Weights of a small GPT-style language model, trained from scratch on English Wikipedia.
Size: 14 layers, width 192, 6 heads of 32, vocabulary 1403, 6.6M parameters.
Architecture: LayerNorm before each block, learned positions, biases, tied embeddings.
Training: a variant of Muon for these matrices, 168M tokens, 10242 steps.
MLP neurons of a small language model. Each row is named by its layer, matrix (up: input weights; down: output weights) and neuron, and shows model dimensions 48-175. Each number is 500 + 50 x the weight over its row's rms, rounded and kept within 0 to 999. Numbers have three digits each.
After each neuron's rows, "fires before" lists the tokens most often just after its 100 highest values on Wikipedia text that the model never trained on. A number after a token or word is its count.

L4.up407:513416454596585544503502494551630516404396469479527533519511445482525546451533526476509534545444622490478493473520441458510433419451430483529491524524478537495483457552572575401481472450580503407423468566443531515555487501482391546461569559558409530414528532526521565486456524473497499534527489473524553491500498458450493455483559496440571500477471491497495518480571405440552500357567
L4.down407:562550570487407553472489460451515555506481495484473594527483486469560477508496547523477500532450462471520544539483540473434558544533486421492442501566461549479450525474476544499378566439608506477487520549467472468494523510535570558438530530523609470452447520450492566512514457489501540536405577531477577600497512399438489471508564543365570490426568450459530500467494484452547468439561
fires before: "\n" 32, " The" 9, " He" 6, " A" 5, " In" 4

L11.up665:554566565534537481592522526573549451424427507474462562470474539443535471570537464554435533515487483442538478507465596602474592495575504520442527425495489477560538468446426488440474502534618469476477517481520482467466544560465415541616533497430482421646470528486455529514451501440503525473493542527493567494497503510518471508503492422475423455539513615574467484446587444449423440483581
L11.down665:477522506471463557466456468545551486429375456519531503523539483433475529470448558431495616562505493547455615504486506504471425481557593523505543443504498557530493473476462474544426358408605512373491569477521514505521487604443468462540451504478566422520511465459498504441493425568487533429552509418501540444521574594551487547570541489547540556441511477502514561521485408504603540501400
fires before: "ig" 16, "ition" 13, "ail" 7, "a" 6, "it" 5, " ed" 4

L11.up395:508450417509522534400547540483555513477508529530479464500600517529480507488493509532561506542450541476555502476538498509580507580476448391484519537521517549527470410504482505484373510484410396557494524478424468525477442549493495538567590501486388467551480438467511480435568540521462530429557389423428474543451501651516494423462513476641539450546506401399476533415422488570437561520573
L11.down395:539450513482576444500483492418500488502447453502578506540413501461401499504477546540500537549485626597465478458558539531392484503445547510421498478422513530490468441528475564460555438553576537476530469439505470524514454533399579449575503610471550464524462525506435429538464573565481540526572524529550511504517539471475457576541506421461502503414485571575477527486500528491522401411504
fires before: "." 23, "," 10, "land" 8, " and" 5, " in" 5, " of" 4

L7.up433:499444582512599364548593477443471464507468488606542503439455563467468477544436512540550512461518430401417497544462479531484560581444498466599475425497465553524551491466445483461514396491459463517441515452574480652497528420474503514527532490476478474438547519513458507580465494456468442570547448558590571539454529462448486538562547510503551516547488448470567396468470488590433437510568
L7.down433:466531561489506560464488473513551471614404544448422555480517460526463503459497598592522470521430479498528413467587523465612438499425583445421507577564505451591536550492492518506471517460474539479443441592475461487463490421533526428472557458476562522514522468487477513610537496483453499463486486545423498485446530489435481564478502586549508593439513572552563447562481512493454504533501
fires before: " |" 16, "ation" 13, "us" 12, ":" 6, "s)" 4

L7.up359:465485393519578501446472555509527563536464405576447441463542496505545430455583555497498411455367595508549551526543513473527537511485518497511541549457522491480514506465546523491494523575522399427509454491435398500475467462522495574471566473469588442516581587440562480543525435555448530442530468472474551517428470527555506484447484425560491480427445463525465447421545430512488523490383
L7.down359:529516421510495475462531432565515498458520491535522419513465570492543549528624546499434558532446480550482454474364556485497538546499409399385560514488531479526474469589498595437538560498548413506480603496466435529454543524548429482479579450566543486492519491568494485496596553539482505479534473469449481453417420521488534400549501494437468468569523500543475429490532568455564482559512
fires before: "et" 17, "any" 12, "le" 10, "il" 6, "let" 5

L11.up530:467510558572496484575493514500545533456482434471605528433462513513520398442441564451451520533623439491516482476561511530539508595470515436490558513441497600481542555497595435595451474441507536493498521539506437608480514492364446581448564478503515443453540468487476471506618480459474474479502570446493520413521524484470497519508465477516603508505519508465417596500579431552559478455441
L11.down530:471483513476555512471579501513588434502512564572424529515553453548499522482582453490462461518512488598442474439587498549467578547594445482496438389527513567441570522508522509503608504418514573441544457563441492506529484563387525537576528470474473435510483561445605443566444464472645552403510507403505495490400541519535388515545522479532473551393515453514530449477438551486473507451520
fires before: "-" 26, "\n" 21, " He" 4, "port" 4

L11.up420:523435526451473593490489486440461584456497490588549544490500441490555496553477486508524507459449533559455524494487511548494491484433570466490557489525432499479563580520423574529593479528502473473455471469521519584521574410380573446524493438496570541458454519482435433567642441507402470508455491533506494442471481428544518427489503511486461494467439541563491532464440448484472477481418
L11.down420:437454497547449515471423519478536516453630473521555475588491531518506494509486484455424538450508536521462565466544510414506437448536569471454532522505572439417514542480452477544473537405617489417465508603595458564442497515569477442515491464512502519573537552538492578481587475460491421461531554509544548525476574495582485574567534526478436389504514439547433467451565380400548441495428
fires before: "ation" 14, "ase" 10, "ed" 8, "8" 8, "ter" 7, "er" 5

L7.up529:514421479423489506398441525543569532553504546640540549564501510416489548443541547448635494511486504449588621522493458485413571624469515469544410470445495503421399461527566445404518484536507442503459476488478500399522488432439499459464470501585491437509445502431585469585547483453485553528503524456483497503440479491556487539591607425453598535528495461585512468494551399534464547466529
L7.down529:466556471459496508542501503524586459483443446518576531488478521499580564376496505500560476508514532492442513491587608504480505486499457483447441542414441553551449541524521514548522420425444491575442509512523563432512484493476560475495522477557505474439491464423538379460571409573548536463434511511521570508485494481508550447525468514558534442529521573572463400395547566420561529501496
fires before: "\n" 86

L11.up399:499433381541477476436541462494578382411494460488437472583485568512458489509482489563467557471412559435584450624520496462501530588403511470463582505536497493503432537532556613423451507455429438490525613471450464526539539500454588452540532488500523460531505539488439564459510412506503469510559433484460519561472543526484524438534433429477532419522422547531482490603503529564449503442521
L11.down399:512542522526600479454537537526625513412546538535449462485466570401443448524530412464475417526470553538527444520542493442388542512488520456427521484520509477438503501399512557494494514375474443456669458506487503484514525393584551456515540470565495561527446486462481472517494533480498505522496450401468517508393565527587647406523445546497510536469460496581503488510531449443560453557563
fires before: "." 18, " in" 10, " and" 9, " to" 8, " by" 5, " for" 4

L10.up214:464404520456487532427591486550471550490422534430464413551516499442457560519540479515569500548468518434557584466472454576589543556516475514517527450559500460594458454497507568486440583493459449553548485514492478551602430550482482409494540527499526581560517530450493522548549413441493502387527415505590493565445542583495455454450567538472449470570459513520497564601497521496541485441554
L10.down214:510473512467526554455619510478553503497471552516561422548507511461552463426524478585467560483464576487535491481587517556447578573445493547505564471540494495554529426536492561545455499506537572537588495439440440457604542434460594453443463466507475544443430484509422573491462428418428469501490465493469531501508431378499561496499488504475582429466537475467466489525527450491428481410573
fires before: "." 22, "," 10, " in" 8, " and" 8, "'s" 4

L7.up222:605508435527462466413454531523570476399534529538590477583499474470438470502455538539560476429570521513511423482523405401474519476504496517430427560519565535489431421531552587452544491544461518514485463541455484438516528476530573555495442478437534500549541582369539546563571557500440509553529543469386436457537450532486570466478396478430493466508471545477526522459611472519519500430511
L7.down222:481530390477415471473536526532598450491511428690437566490512507471467527556503485471527495585501530595512454462557515569537552501445553413443482528476521471555463571559480531550438472601435440492509505498542457563541512367416500508489517493381537488500477430505466537513558395530507501473504482493460486541541472448466495428537510495595535528510486518541458437498554395533464480473441
fires before: "\n" 82

L11.up125:551578544527462492444542435477505507593526543482629534481442523457353459489490371479499562453490505418520546522460494549556450547517384553566531500626521560454540483420476586533492525493540519508581562611470492525492456525381570648452509495499524545487462499464459478525502474555511481464555520501540519455367452532431491539506475565476459553488459484567532502544474497506594478522434
L11.down125:527471595568507482446489505498509597496369492506586495519514596481445437629502505491497536493448551497525475402537543515516460542399474555520570518566514437553573527509439544459440436582499500502462450414464580424460446562542496468463393406472555495509517519537508526428548430452540423563487625457510444511533508444566467543551506464453458468535602489493497439482501513491452525589524
fires before: " |" 91

L4.up113:539543398460488548404572508442369477581424545495498461434537516369441454516519523494545454456543507502455621544480416505550526455508504524547487547550409402437431555560466481500484476484497427475569596455507427496486451518540525581543553513512471626507502561469417428518421451535523469521505500445563444487522455501522629540500498465509445443456534503513505503586538463504538468461477
L4.down113:475533517517574533440523445540372452531562532569431558484552396510540444511486624484585519443469464520444483550487436405485505499439535548499460503466513433491507506475509415573570511491386519463602497408535540608496467489550394462486570463525460456565496498441563510551454572464500510479562578427437505568582498510499528450482539489519475383488514460435514567584564481518490588509509
fires before: "\n" 40, " " 14, " 2" 5, " 6" 5

L10.up607:483518589471476620436472478523566493553420504494475567513409523486479500530452485616548523472536423450465451507450460418521431555521527525435538484436434508482518527454528543474513423526467479499555485415516413405584557532457539568600429462563579498483523589474557523548589482466485590560451491470521528436429481519629382500495560488554484562501524463501545489553607433564482540503394
L10.down607:453411547605563450488565462592554484440444511472427469443507527592486435533536449436505513494506553553589570432509442397538498437503526495480455511408505520493493523530491524482464541488650462540454579495472501415519384456532482518484472513473469441441546532395487501543519456476463585430522476526526591482504511559445555595545536567523492544517441537494598493479532450548523392468489
fires before: "ed" 22, "er" 15, "ing" 11, "ered" 10, "es" 5, "er," 5

L11.up539:476560542545514538442528496501491488507500520523529550473545556553560525488552498596581507453404564432600504495512479450559541459538478520437454589462494489461475481424595512520449513444392467554477455470443500449539449417567509603541397581464457606555525504488473568532476438434499499403608572508402408464441541501560513566492468558536423492535538586486412489544488419523370464482490
L11.down539:507568390452510379491402450494441525546555526471534513524534502432542452569429407458568514465576525442530573463477538464519518499499567410519405509468463521502531555503498490580474491530561472503418481490466493513575510521463503404438582407431412573603452529588537552500552526548581577386461524518491535428542509496482485462550415539551568462447514530508464423523512513418544502517485
fires before: "\n" 82

L6.up160:482503505604465529530462510424512515538416559469470521448486558455479619494427482534496478478441545509559596488497596531527526491643437469462518453537517489478450537468535519447482532437414574435500473489529472558467439518513481380554550429402479573545567580565511517487492496547591498429513538537463457406511497523503521507570481617445375521507448611448534498533563423533487460440503
L6.down160:489554534521503506416463467541513509525435520504450509541471525531557473556537457490501508501535494592567503450477479640424556446439528449403451525424456428514413428620511491544474445517575499593519507566481541478497513546504501513491398470535407516520457537450467370541459559558541508458517497535445597531445470449514526422470521515427536467443546527550481563498478549370542473534498
fires before: " the" 23, "iginal" 10, "y" 7, " his" 5, "ies" 5, "el" 4

L10.up364:420454415405504378437539519489519464519531576593478501507473443457519440518462530529562573555496468463610483530497451524540504485513473562415561486480464516409526379467556537505503489514493545488503526455508428498625440523500534416567446525394487498459471506509559477579527564448494507433595432524453485496505470529488512474543434546580537451495485553472444650516504536513534487481516
L10.down364:462501477540560474492524519474538390479518618421476424485552505471482543464459335524394494569478513490506462523560507430540486554453519543591462460523495475545465491526539581511480394499508493485467571451605499586617490407427552491524577450541484535446501510508424481492514407493409479464482578433481528488528515467550565531451530481513497570534548445556431463584447559489562460468576
fires before: "," 17, "." 13, "'s" 10, " and" 6, " in" 5

L6.up367:443520532432481468560458527487531580547552456452563502555603611480535466461385529536598555534511452546481503541505536517481505557485515477472538534487500460484451498565529471553397485473511565471459492628431507528441495425540465513554556413404522544505485402570417463444491412461516465415500490570409416495554468552474515534471535465443497425469520472577510499623509463442494495499517
L6.down367:451637421517511507527427487543396518458527468453543580450394540529467526483559515532529500489544467492506555537596509542527488465564416470553489454477553475583478393507483625492462468565500454490528416493528456550468496591504614472528457559475477448567455425473478499427463560401541420499488556488511503473558606460535568467464525507492540511397400486473543480419478618560514523562470
fires before: "-" 72, "\n" 26

L10.up400:472459526563450451500605564480497546578507432542469499579528500451526510462527472518518492518507488552532476470445407477467506508555465433426381425566479565479470518448445471565493502493410470518541522506473472477532522464475551512524507448476449492638468493458467483494523531543426562521603478420520484502445534519476597511560493520549516465477602430488510526490476439552502480620462
L10.down400:546501444510514502551541462552404483507467457427451500536492457487551555465511502490393495570602568580539408490532515440501513576477487491500480476425597448533474490492550531527655468446436499437403572573468470431429464480470541455458514518462531475549556550502380480461554487520519535524467509551510490405505472506483443537551477565439489586529579477503488429458433555479449500454372
fires before: "==" 51, " and" 9, " ==" 6, "===" 6

L11.up397:437546444508572464442542646528492544427626531645615523515587532464492507431502471549510507577442482470586479547482419422543556486576454409464505484431498447501526534502584476483489527434522497551565560434519490554520442442412503509539528474491609494546470569519537475519507491396447399403519469508479475408519481527405511439457426551461468407531502496519514593463545478570550483439564
L11.down397:546507385436529461527473439420495490483572492464487513427505510460514511489508448528479514535513420480557470496542427536483487502525604479530479468523520547519455454525472528482504433547496507512477515422449583459632554468552482463473574448466526528438540441483521518554523521588403475487441506403504501436429534497392522469517495512514476632465479550512437599571410475558500473396536
fires before: " |" 24, "." 14, "," 12, " City" 4, "a" 4

L4.up652:536451455435508597467588554561461508444553492469506518423439479487481573465476441519444582510515484403424488536617494449463543504481479393486500534489528426485469535527456538478546545436498563483506441435409578522458537508568510552538585503480455488530561513480555475483532510529554513415530472460540484575398431431448489542529495537501498556516507501507555537517565497458424419508582
L4.down652:514483571560444548535467427492475554531492485443491514509437548493449482590507473569459538566507584510494515575528520452427545521408505426451478476511420407384420507447480500525411557466544490478430426523440506457432487543568478543509494515558547423439553520463552505459615475515519434552473412404521478587526516480448485479524576549437482461472523528517535454446539469483578631504603
fires before: "7" 13, "1" 9, "3" 8, "6" 8, "2" 6, "4" 6

L10.up242:484481549434529494489528415540564354463432440381546523423507552437436531483490514520537484495431464410450478514511494465502556495478517481498588493479517471452505450541562491545495541447559606394448468536450532516473552472437523456470593597487554479537487477513495543499534600602459527585478482560464485456542529469490508395556493583401528548452495529448531559513479468564506415502537
L10.down242:433537472473536540524449469537577453555513490409537479486539465483440437436538532474480459465392418470434470448428530516506517483558470472501500543502526432489468483576425572562530606472537519501547549494465511462530483471526457578466513493596481630477516497565483496493545513480429595460522458483536510468518567467459442581531534508451429531506541424494464487477563526493567459549451
fires before: "\n" 35, " The" 20, " It" 7, " In" 4

L6.up631:408480469480496543446479503525460504536557464493495566480516493475483451453564472482569459482500667593475517537529446527434419432513504569533475520520515496501542340422547495560531500513480483536490428525410409531475542465537426466433474454490479485504517641422503456532530532592512453621485507509474478500489503522541481483497534532508530496428626471507464557491507538504439423436539
L6.down631:528482495504436579473377389512442458532467486446410542535462494550556508451473537581493474498459499576494450502472533498453452537475517523533486444514488457509427442477584491456480506489525417500572464480503403508513591439538472412488415454446444494481499529476559432577535478480466495554474487468489486553541465624489527528490473476489538590502515557457468497512489546517478459474357
fires before: "form" 12, "i" 11, "m" 9, "vi" 8, "c" 7, "est" 7

L4.up148:496447481498563500448512502503475458450478480506502537462491472447524473483510460368393594396514472551647535427533533503493578540525539501471423513535508510479448573649389534506518487555471609543449403486532505431520583467439452440551376428559476411532420496532533491504523460584503488462462502503462439530517460472500528554536500515552384585522485521547455457471521511577423483465554
L4.down148:550448492531472511494512471510495497527567515436436500566519415536472469444484504515550485478429534448490424498527465502490451594453521462543519459580560528371456483521510518465507492466552456623539572542468432416521463445418533529436532514515449462490500503491471594431581552478486509556388476561557415498444552508429521493522566517458560502382543507440501562542419448531581550441532
fires before: "\n" 30, "==" 12, "u" 8, "===" 6, "s" 5, "In" 4

L5.up114:524402559468587419473429537521492478477548477479435475579510522506443527434474506354526481494560520479553523484535465540518599541437456487568498495372426567483517506494562523488558447464520526445441458485461485446529526466492442517493439490439565552546472433493546526447553444541436598389554471520491499504470491593464616437531460558436542447566507517527393517513507549497434405503545
L5.down114:481553455493444552487492486407429494487409478478513496495509461393562459513473516545512476406415509522487535491539536521429502586517528420463543602556473478404554447488510482519475498538420421518479431495483510475435532507454498442595581529432570534492512521429510514489508574490542542568392520437444552470471543547555552533467492526550490523549470490610548517562546443443383472496463
fires before: "\n" 30, "f" 7, " was" 7, " is" 6, " in" 5

L9.up99:469390516525517457441548450504504512520437438490577471525512444455524544523503590537547446502512524404492477429642479421554432517478478532571476463495470529600433570468517486483535489521458516464484430523457431523461571565477629512466471541486502448468540515452506469538540572473595505503524415521524497477455506530461536604500474562506500605516468575505541533518526556541513482454417
L9.down99:487525551620568483550557398434453507535435519511512427459558482563549513457549536563475578435500573611528481483556511560449449568537449499446604474456475497535514465476449433591519489522460513574563471384533568496505513475520458440538521520465340546557483524528437543415535546568481527465472550570512482514537437543474491581482455465524491471489503491617401452406532428419502439439525
fires before: "9" 22, "6" 11, "8" 7, "0" 7, " year" 5, "th" 5

L9.up257:435503604462534531558508523455539495519513451543530475483434470481505528465509615484569548483473526520474489545530605533467586426457430459406455548463489554607618421515578480548470395388496524450518529526519455450425440509453530553478447391479518500552404610506472473458439448481586538442462459574539477463460506547509543603509550505520521487411458611599517512447482512457512498492516
L9.down257:515495526578521468524512393500502398594488506438419503540449474436579546446479421370579518512518455432504507540560521471587493499516443522560599486538530509422494515441507496370510509536545472503458459535507543531546497543521531543514472485497465488528491449490631513511490449560381448548461553474567521653494545568506448450466509466457541489470517477451549493529487520555590546456545
fires before: "\n" 39, "orn" 17

L9.up540:505494551498601552510437554422513440586566539533575490442542498527482472577458519492531528536475560444541457526362540492476503520459473472549502424546506536539505473484561500458555519422388415456523471516470426483555596435474498507469464513500483423433519455517490483596459393542438502504388492542440465518547536520550550540531505536521337518488518532506459423487548472503520433506450
L9.down540:495581512422593548550462507471449552486544521547485473519492457477581454498477569448571570505476460557505551524485472517416482445481444489506461500573539399512549562537477446514464474652529509428533441490387520512549461514504469414563551460444533522491482505508425591536496479431565438507502550509505517485546555437523571496467623422468504494454401514448452484524442496488551520434375
fires before: "\n" 39, "|" 8, "u" 7, " as" 7, "ess" 6, " in" 6

L10.up188:480482427510488559447508450532527413541492394539543436466519496370502441490467566545529547489436575571484538496491600549507477493500420514497499510526501515495500460616394542413472561520549571474465469552581480443453459453543500474615480504511427508590566534519502398450586472447518540591496537530546405454500562475482530508494496438568516419596414500502551393546535506451494529579539
L10.down188:505470502498541468529558510455447488585472500511498536619512533489473457498503478507479460527541492482528429545550475560521542485533529517542452422522557514457526448493431467569532385468446402543532431469451552444496493444415510511498486596527575523590463508487477511552470499566468524399535423560535609512501468552544505494464415477464480611534533621506554474517507481592437442502538
fires before: " |" 21, "s" 16, "–" 8, ":" 6, "s," 4

L4.up742:410496526473482474454487493531510522502538505486538426527471429452481530415580506524526444418416520549498488527501493489481551485485506549534482499419401614624473363480540524456507506514494491462595435513418530487530581450464455467411468490462552468393481533473572526489561437445443477450568536554464478493541459493514551504535485474473562510494447613515546501546432465488475463447473
L4.down742:465499438455567606462529479509459455557518459540468432540475486502460568364435541508532452521420472550583538422501593483473572451483511510505523530571539517521562432456551473535418489537478482522497466484430520424451468522527537514510491568447551466538579484484426450516601515568465554482470552563512541514396438495559537492549460536512503502504422535457488588445467446430461503497474
fires before: "\n" 48, "1)" 4

L9.up451:469502469506523530452477538481541385484609391520471567454466545403604475434513514546497552565458442470472415457512500443441551516453461451438495506459525501534600469507554496476506485455464457534483508585471516525553524545522431482492489545481501433479662454424569449626487529510481543368457470543476472555435523508454531541512458501453464499452495535635486477519523459489401490508477
L9.down451:397533492506498380406544505394473573639491432497432462508474582511453597508574581525476477483580510561554504502515526519457551530513463482460463481496488468590534476444464501516469493474602516416435507503433476385474515477476523453555490476551510505483606480535512438566546494499557466521473535445527491606435535418510459485474510508541539463499403573495452555499521512477498470447469
fires before: "\n" 61, "er" 11, "ished" 5, " f" 4

L10.up644:525527483570605522528460498502471555617478487428469473505473568450506452465543445521527449470412489544566473503499471429570482397563469476541402472539465472483473464505524513552457436557504511445463548630506484558479495522526599638552520466527492510576481492453437469477593444390563492495463473530390506480485526534453471543448436514607465467547499391467519472505490484517465504471499
L10.down644:584429447520554408572550518579455542525493421394411448509588547582515454459492548509457510479391518606467483489436477495514509650579467466487470407478537453433515431500464583493524590566505527467495528488470476419558410553497511400566479497460522507539474546518485464373487514461512486503490561540481450478546450553454450527539418449428551430601499431548511483477509575534463479507554
fires before: " |" 34, "==" 10, "\n" 8, " ==" 5, " l" 5

L11.up33:496485585481499485435498510461602485452533537513462498547538446464540578493484510435461539370558412566508494495420458492571469491511512524520405458498455535494417403547490534495480481591536452544481497537468561397456426452435567491448496422496577457555507496500590462466527398493403536469506562553467531544521471465551582492504524470443562558435567514506445516453535493540537498444510
L11.down33:496540531491513457500450430479464492566557463529463551495587496404361524571484512505549471504376502471504446484493520481488446539538461477591534443538433449544504454553510566531476533519415517546493563473468478612562559471565489450408469500456463532469612459392452468426498508620563503500564518476449532580422495364469498518544496439479516582502513513465550499588517478441403400468496
fires before: "\n" 39, " a" 9, ":" 5, "s" 4

L11.up694:488479501535582525507528494514596452508506515534592437442508510486511503464449469516606546451427552561419518446537460451481574474464547423476420587453499543441538407483577516494603500545427499482527493590454502418455459589521505504471478406482497460435481379465516498475475486518504474426514486524477626524529523476460556432432537530486436422513481489454455454452628509529540431448479
L11.down694:547471466421463440555488500449476535488563505484477453484529480548419598488451456487553464446560477495520481446488572511571499422440505441528478569589531557466574514552537421488569472489478433466445527420533489500607469529584568480436549556551514516409458495425600462547511458487539585432586411492430516535574553510514502509533497511458457409406456476497457435503583533438488405580464
fires before: "any" 15, "et" 12, "os" 7, "l" 7, "an" 6, "le" 5

L4.up365:519438444520477458523507464537505490470439509582511573437481568545509438414529544504480524533500531511417475476490495553482470494430571427463468560477473530515500481538469526494539525497454466471530478591505506492410572497505438605474486454532463422460473392585427441483523520443487541473509521556414604548524513446465443494467470512575445516516456500458523482518554563452427545553583
L4.down365:524511552535539440451562552468485504656501614522453513512521531562540494551443472502562437414537587429525406470532531508495434451559515568495383562556503492501577477475525533457450540470461467410514513473552441558503448457522530520392611493494532482578417578490496472458507536478474495430496480573495450552478551512461541517392446488476457494456420441541505584559596565530487532459389
fires before: " |" 85, "\n" 6

L4.up546:581477585460500426548485409443387532442523463367513498481497511539490504415511539576492511487504443517516519465427445534471467516549491507462502505440539537488531417536597450472537555496446522503440492561513566553534452498501503423471445487540495463486474515517559539590449439528533568423552490507382565523457440420502399437478492532515482439499443503542469461456477600402476519373641
L4.down546:454565567534534535523491463506442543521525505576511433462423521533514531510497432514381487520560502531514514429552573557510513458518424441514602497542493675591450508433498504429532468509443430518466484498462495454491441397486541511470558516403473398468490594486472577467460527480471515531548484446417455492558515474512501480442582534551492566453508489440651497443581447541528471513388
fires before: "\n" 25, "m" 6, "is" 5, "n" 5, "i" 5, "ia" 4

L11.up391:475475545533495433518600453531465505566552479580535517428554407488521531491587489424578492522439452516530522402482565538423539497443548478462519475457538552471576513528433600499512440544464487463447494589446537503528556414480494542422521540420436523509512455495466481545472432525470460609564542555568555512425641457450580412587607500510505572482457452432468364464414534523461520450484
L11.down391:503444469496483500476466549496515512523453531464507549494550536494432421465408471428556482541469471474592631457512406514532549560512410526535454488477484449508446576479516555458460530545470662575481538546553571582379469510474499444473525506536539563495474403552415506471558573523498428546545578481533477601521509429510504488495436485565499464462523456513462633483477523416572490533486
fires before: "le" 20, "or" 13, "um" 9, "ors" 5, " |" 5, "in" 4

L5.up184:548470463451465545544469561582486480417499417525414572537532511491517518517555552509532542469505451456590424475548575535434527565531463409581525529482416510417540533529557482470455508493431543425445582482501461460507482457495479525472410535527566466539461495606549447612525481538635515439554514452550498515541482402395466387472521490536527406458591506511490480467483669421473423542477
L5.down184:531511483399517462556514470597489436433535436490597458441517515403527467546476513421455552511479540416494567487402452536465489472470552527608555475482451522493433527473499476526559522504512522565445471462514611521503412586514508498537427447451486510577554487619417525352540538500585498481512507549469440500491455523425513556524480519470393508473486563505459472559509457545489550493529
fires before: "end" 11, "5" 10, "6" 8, "il" 8, "7" 8, "4" 7

L11.up99:488490567477605480406544431512519559554487490470520431484534505586431596511470488565481581537419478530506415489516424496411461567548537558423472425580489553565525457492454543558444376522483453512427397525484532493458584614520543503532458460480498544492492585535540487459504576556450559505406536550440449533444455474514500492514439555403514452509441506511514504493542459508547501570537
L11.down99:536498539488499545536468472514466533397449520506548501578491572503515492435589544562596497589465499528539508495513548515521502419410550394521497477455575527519471489568438503485432496479457484490551545466460432498461524469377478514457482468408471529472510530469498581514442463477547559542481558453543512462522542551488599492485516518570446469564622473557445412360534464477502564494524
fires before: "0" 12, "th" 9, "9" 8, "8" 8, "6" 8, "7" 7

L7.up558:596537469532503526418533570517485383503516576409523513420570379414411491474526532538563549470438471487483543432460485522465543570557477448494496489446491555477498598582562473523492425448482487548496467511418499512499477517468465407535600497467530579515383560452378477477474535477530562478419506556495557462491528490471442504462515471532525456509568476548456459549497556505456586410556
L7.down558:416533426535541529391479417585542604543472455439454541437447546485490519443475453510518420503487475513540515534472500395490516557474540436443474526511474537458532491562535574428466571484501492398571502511500612515460428584512546521576593446483537530432510466446541546442541527493447603522517434430432460499592570507507480490620498532471451470480438454444519489562539517601466528458440
fires before: "\n" 34, "-" 8, " " 4, "|" 4

L5.up627:572461476402511486397450554598505487558493502546534536510464437414421506524454428527457429496531468473523530589531479490531590435524525387444407577507464486580506590569622471542533517510443484535407530413525518430522535499558494537590562401520494520452536485468429525529514399468559529546487449421451517549511488501471415579557603425489495515552499478509522472596538477474477533519496
L5.down627:576484488430417494553322573539497491572579457490467523557556491426578462505499515586520519401518529532559557534439473440581405464581445444438477410480499540456534509604510533427431568505590570428569460475479515493545427539515489465553531475441463418475547464532497508416495435429610499535479400483494567569501564464395506460474498573640579476460417522523459510485477565485535417474520
fires before: " was" 19, " is" 17, "em" 8, "'s" 4, " can" 4

L4.up345:521444518530471531501474533496435495495519372590541445505564457407533449513507567569510492408506499472456519475554631511491528447517496532544444491528478535482428549473476510443461581526517663547476445467460462552453489508381493462509488412476503456463451509515401451537469417528521507636554509518484607539475439589497578469568520514569455486640420449461451553494647459487449476509556
L4.down345:549470531522523519518543542459536513512505513499530518422540491484546528506483500501520531550552567482446603455479573561490538437459565460493454421509487531549529451615326508451468393561477468451475557481545533371512497611445513515534549525532494517467533530473404514505464539557607451473523483516451490508484463529534498520568407560550573571371485580536478475535429510461494439468417
fires before: "ge" 20, "ade" 16, "ction" 10, "uc" 10, "ct" 6

L11.up217:534487510617464531514581487557550505424600525539571552498542436496548471543481521534489587499389522442637477489437480503488541517450492462417500558419480414431524472518408462472473423454452465498514537613507468445580567555582509516462510522547421431417479384520517417483517514557482459571459551567524521450444452481523505427555509487421485514539634551421504443511486498486525436456456
L11.down217:468526457484552450558463524498520488488530487440469493491472480455553560569555513532446490390375541544492657452533502480484412445458577570421543475436513486444535504488474468456589483402549526519462560512499602574499394583533438476442511531466462452461518480481573515480553498408440497459480475492515531513516499515535577532499550416475566589479406493452460455507441572492581521574445
fires before: "le" 31, "um" 8, "ch" 7, "om" 6, "on" 5, "istory" 5

L9.up236:660433510412490559553492595418556463428469538545530533420434434492490418527526505496603515462518542500518469546511550498473477563470461411403479507497517488503468473471473530397445545545475463515542494565587565432528479509569449524525561547466519489439510527460520504500453466609477443523625509459443469576416589500570460536465597533599506443474594529509529522528462506524484470456544
L9.down236:540471476465513609496581427413417565503569554471445453525442444538500464495573486488512576483513457536504461599575463487571458538466466386472470523391432446506512513479565488549559451504467460391439476519530505482568534527599470537467478469592446462417432564474560491495516466443466363530617418516536515557527616534464482556452418516550546523512569516514503462486502500462506494433450
fires before: "gr" 16, ")" 13, "fess" 8, "ject" 7, "cess" 6, "per" 5

L9.up136:447575542471535558533477444560563487464508457566418448639514445482510506399464544450550518399615405510529552507506492481536456453454449477513466518461472429445551498518553531469349500489481410479472374504434448530561459483447493538529517586568494509575446558455409481546485448442538485453525567540434535473520533511498513533440492619474457479369466539411478549479532463479517562559544
L9.down136:441501594489579413488507506440431474534515532445409504460543447508500551431671565492559474499478480488492517511527445579537450491545463442491420483526517468526471418528470516479606409445577470454471514571537536557520491508535450483502401447512562434542434538524542367564517589539501434525566534427437538514488504429580657507446470517568397476495487451566512453482530564542515468521489
fires before: "\n" 68, " be" 7